Part of a small language model's weights.
Size: 15 layers, width 320, 10 heads of 32, vocabulary 32000, 25.6M parameters.
MLP neurons of a small language model. Each row is named by its layer, matrix (gate and up: input weights; down: output weights) and neuron, and shows model dimensions 112-303. Each number is 128 + 32 x the weight over its row's rms, rounded and kept within 0 to 255. Numbers have three digits each. A neuron's up and down rows have the sign that makes its largest values positive.
After each neuron's rows, "raises" lists the tokens whose logits its output raises most directly, leaving later layers aside.

L11.gate190:150119108094164101148088160168162069107190161139127136132065094130156110159188127086064129114085099185112084139108121112145151115118106120118087111083149166018169115190165082109140133151074186136144145117142154119123124145175134159110172164128150116090117133106138110184134132145130121097104131172182055142172050101134159086144152110153136147131138114102141151124166107118115122132112071080093105150102127152182151075097147087162087090157155110116109121109130142134155092110123099136114128182139123176197082169126173119116139156150114166174130111106135074170091171122178183179
L11.up190:107132122140084109151121113142159104140155101102137145142068100084110114176118151097077091102103126164113135183130070129171184098129118128132153133118163133090106144140121126073121104110150207114064031156137125116138158192143159110095099163144133180053136164098060124124087090056126103100068113161141086122189111157091155091150162122120164128107113112092096140122126077145080157118128090119104154180118112130194107076140220141161101125125152148185129112125145153102095131123123171109123124118116181147164073169162052106108187169110181157133104098166103095101104151101177161167
L11.down190:121045097120113176097047041119124117127138118118089174183136116140128134132119106104105114082125122166142128106094052154083161120146155182157107130104142176062053098140161076077146156149119143110119115119108142087137165119112131081095122158130145165122160139115154105154101125117064100132173119166170060113147067123138130103114183134146170139133091088133079149173079114160053147122107148141145173110160112157136116112168129155093028086076162126110100166149088173144122150143110119049153116139112142141114102209198144116070103159134146084110101163092160131159099104094124140114
raises: " PhD", " Bachelor", " BS", " MA", "Ph"

L11.gate237:141103144127132064148140135136155079164138132101111086044152055135136123116105055160132101138141159135145143185128104134095140088141107138139108064113095116058160113139115165129083171062151141135198059106155091170152139160091174188183131160128117092117194084134085199103120081136127089168145132121063059103090107136127126134119160143126087132198113156112108164141141167167177099128123096141125172129131141125193118110166143133211134118108122126129158158121086093087096093117113124114133134130149102131089119097099160162111155090098203122117118145097144139141147112077065122163
L11.up237:204104143091142097169096181105108106202144099145156178131188138122152152166116157133128141144184131155171148172089163170157090099129127125139129144073175065106111119099139193109161150143103125181153138159110064133117100122141124119144122077158135091095087114131140162083066094165108173084184188192112125137168149104152161165095162110158122139103118164166139157099163127154159151089123127109178159123133145152158117143173152105115169165080148110199140093119117139141112107155112131168158172099097121124100121134143152103168108077116219160102179155138126171124159111115122126134
L11.down237:190116126163154125141137075113144103132135170090187142126155121154168147151128128100110146142109084119141074152124180183090096085156143180108144114105151140188110105157145126114131170121135139194164077185119077139137155128081126125148088194102120030137238132109131136122165120127126086151139129137165086147116112091084130173103144204128134153166131141133152196096092075175139082160144110198125143095156172130174111117091143167193141108089123111150113122117142155076129106107140126188127159144109108100069181138137083076165131091128173125152093118163136080201113088110117139125
raises: "o", "omo", "oro", "os", "od"

L10.gate171:157154129102110125155049138169153117098118107176096168052116146149053169104163104158114149137124088167147201121121104134128152074136198079132069103116102079108115207140083116169126102147169180033096122141152150122132173144141150161140128093182078129130131083133145147159137078166136219137191159143164097132114143095141088124129095094167140130129123107167240135069126130132115178060163078120184083118109169151104122108114107172133129105115143140080134127064090162117163109152049115176112083070116113131158132153123098106106152156131125157138123130118137068115154174123155125104
L10.up171:148175144121138148128108136101078093112074068086179137122137156129105136128105118190179110158137150154103086109078168122121099098109073144102058095038119184120068159130096109165126097119178172114192119152121129109131129164153133142146116166180060123138139132126150138107136069150146171109146143181102083108136102093095141144108100133162156081122173127164155110134111125118083166055071123135203154113058168166100187116163168143110113134138135172139164115100107149132170185117109159136162091143154041098162140120125113185137104091193088127156103133127145084086137124128138129074
L10.down171:125111093116131144151130122136144117148092139101099132076110158051118135135111078114127101061143088135146113170114126158130075153153144117107107110070137142162129144129116063136128075083202166131094182126164143120127108137196152085154114111100127157100200100148165086120150086155140167114116078145102112126118113095131098044230066152162165155119140174139135123161168113121083169111139091107155122123162140124069195127131152101107133171129129119115123094151153173158128140065119176089149109151132124155152139177145124124194173079131083129170114159153166092132113185186098118135
raises: " 2024.", " 2025.", " 2024", " 2022.", " 2012."

L12.gate412:075138163105147117116124091177119162106117105153096094110062128102056101099146123098174118144157169098102148144126101132164123127134152127093184102120092110162113109163152115121082143094193053128083092177132141108143134098180155106163079062132084146100109090118120143155098159110143095123106149119089149101157125151174110146129106169155141120138167133150128165114223141161099179105111148141137136094125087093078100042118156159071132169121069107169193098189136167098030203122163130108110153094127047076154115137081100157090114130156174066116169139103094169076114159126129155123
L12.up412:087117138163137118106098068162116114116147136174122085103052096111103073140168134123138097101123140073163106142166134084151151105102169142133151194145098096178124120148141146052158154154120109105104149173163114070186098120104121084186148105142098141174135088118147187115111091162121132165118123120054083131149117141131154145155150125185104139156093144153114177108129153179139147066105104121125169123133093083143082108100164160139145133189000130156134141175083167104127106096132142121177102118118112117167133095086105172119193109145176120088165163166138148115180169105096166161
L12.down412:140156097093069210139195112121149104153166127109150163166188100062162139112056141109117130102139115196148112175089144180113135139076107104116091109120156165093152152135120082206140134136102147104128123084100165124115169139158166169111130145141137089095123153125147158111138142095164127102084154174156168148125170140108064093098149110106113143112094138089102118151099094108117081110169114160157115185096130141165163123106135101161094107058175089115099118109159134137187124155085120134147105147081106143093112151154118103137134145136052167159145067092122107112155102103110095089
raises: " Congress", " Democratic", " constitutional", " Democrats", " elections"

L9.gate86:093155124167155117174130090095150077081188125159101109100128150097140128110122126126132141164077113075095112111128137101054139200127130088126083078162143119139141109187156157140131165121116142180148101093103112129076092092062170158170154105123105129100150146106159121150096149076153177162107143168145114126182132129117138159100158147116137139098124156092133146137124105113069146085111069076186153128149165120081148091154057160101214157158157153119121081074038106119127125146129147071142065120115048154135110143128157146091206176128112134149161102062126174192141207145138131108
L9.up86:132078145147135122162124090107087130119160167131133113120148146092055164117188121115151168100159151163126127140133031177139155106166128175181131163120104186139093163158177127147159096118157197180100135112131152200188115088166107148125126204105132133159164141070151130092094134188158150179112067108183131100089161100161125112163076182144111102109141168095116141154140128167119064139157125132118123105152089108145182161069119143100147105131155153127132112129165132195145144185116111055130101182137103120148196172111156099135180158146149113106131142069155129140192119188062149190
L9.down86:082099126130112144197179123120144110108175121138150129120155109098154099080102133111084150115100136079116151119122134151135141148131118104184076126139162158149109130146182125148156162124127167150127120126115089142115119149082139141113074130107117111060158113108143130155086109094149110119040113124149104143200159142147114162135121162130156167146118154141127097084113131139133161088126100008145171134172190077188126106151153145108134127126101115099144116100102110092079148113114147149091134089084086180125138113099196153151115168103132129151168097104142169130078138138177050083
raises: "ive", "pher", "ore", "ion", "ions"

L12.gate115:160131146087110089074143095115089138141180124182077074124152073142118160139165093131149157120106173124149114070121188062098101134168123140163102139070141211115171128091088165141155144139158151113151129173200128177084137056175151140133105165111078107129116121129167152127133225088172199121180156097131111159140111106115159153200070097148152133136123138116181130080061167199141179121148144129097131099097140135149139139047177144117148142146134165132053131163107131092168116114128087156142136174091161138154118156144123111096152126138173156122150106055200063103148135114167133102
L12.up115:136143112131097150201134140121105148118145097187137124160134113095103235120131163123116166075092162133132072149070101195180126110104163087102168148149104078180099154111126063091134081131100150111074170115113079081099081178121154108075175104158131140064082103144089137108097113133143099102134095060144148084138168170156158070182146161103102165133118104150159063141134096137145155020143120116144110097148120084136111134175151136162149171121159126088121151154094143143104086114071119113137073099157122162114167133136143165115094092137123149143147121141101194116062102156106134146
L12.down115:135159161125156151109132112138029116152197110153130182156168161146160109118144109088082088077167112141120147128099159065105122147119149115159119130057095205094114061122095152112133098148145150053137108147142190171098127106170165135129084123061047151172192094175085129101073159073124163094110143112173083131130164139135152158136103137161094111131130158170109194079080190147154168177149118129059132098125100152128078078052202125117109120107154132138138090140127187105138118112162059149153187180120157086117105122130125100104144194145176115121123146101125084075125110115136098047
raises: " –", " —", " -", " ×", " ?"

L10.gate331:094067081171165110093134103101153071118098134142125099093102127196097115095122126133118158164158163191099101103144139121087142130144093120076119138042132115155160150167116167097105051085096130116133119142144165093108127131129119152146169115089114075129076141123199149139126130171140184128185127057120095159071122133097116131166129142124140152190120087061155094095025047094121118151154124093126126140116159130116135132128069123191182161131124107099097132096110068113116167084055156133093147174126116166111155133067163112145126114145180141159112134133130046111163123120174122136
L10.up331:107131138134169169109125122160153114071091134099116130187098105136105122100167182043133175116126153148082098025153120154115108074140057152105125157107141125139182071127134174098105092148118127150083104080124153122169131091158139138128205074104116069128145149090153061130178150166131140142174093106063099098068110116126101127102177126102134153128128084127125178186139145082117125094099063113151128164106107179107127150120078128129099158155174128116097111095139079116108146094110138146154084093074140129136190111110135125133104115126084064153068142110136126105106126133159108094
L10.down331:122148131169169165114117118109119129099125092110152169118139129111113087138107076159151088132111095225110092122135174179124143114139175185105087133141140117177111126187083129216077075116150098154062130165094102076181122163163106119167108144186115098133157076171184137088117090116208160137053177144101045115134131146130124117054161163159130130137116129132160115101215139154112160134078076213136104110134151129167192072151084189150121105100123143121157071192174121139125121143159154127123137115151148148174095158084085113174100163131127134089153152118142140156132109145112123123
raises: " 2020", " 2008", " 2023", " 2019", " 2021"

L12.gate599:165111107104160122126101157090160122128171085167180130118184133159096069123138136124100132106139157205157099097155106152145125097131146104120093107046172087211113089162168121117121109097125187108116109073113072092111120135177119160116125108135071149095142124084159117114145115117100111152213073112070121135142145095069181155129137114159120125171097151089109154120124185175145170129090190117163101137194129170077180109109200137125179155141187151139077155112137107123149109098170154187128125119103069109150138124080180136112181131122082180155105146122220134106107136139094142141
L12.up599:164072131110149149112084134159122134096141091211124159142202190173099131133037130137080152079126067122099105131105129170168102101152085105169150104126090114122147117119152180101111188098108172155125096042177151107119046142148040112117112116114053149124136114159119092129080153116090153093106147129129178152114135140124186131133133147186146123138127160144107138115125150163082115145085129118160101123104084147130139152112199129153155132131130148126129152140146114110111143125098168144092179149108128102154158135166161090159170095181114144091081050141124103112130166152076112152
L12.down599:132123110156116119111102092171093090131105133090101122120115055055173089198145142087154102158150111084140165154150133145125157150077107174137112082088142104103139118083143144027112146172179141144115154146175132085077107159099104184094130115174132108082112075088120130105119143143111144142154112167194211073137162146145144143106090096155087113093123097164127101124095103120147155144149184148122106121091081127097144130126133126117138126102149035160177123144136170107131144129149125183163142082063150166140142156152106138155087143118153086158120108099111180156124141039130148150
raises: "y", "ie", "ies", "ory", "io"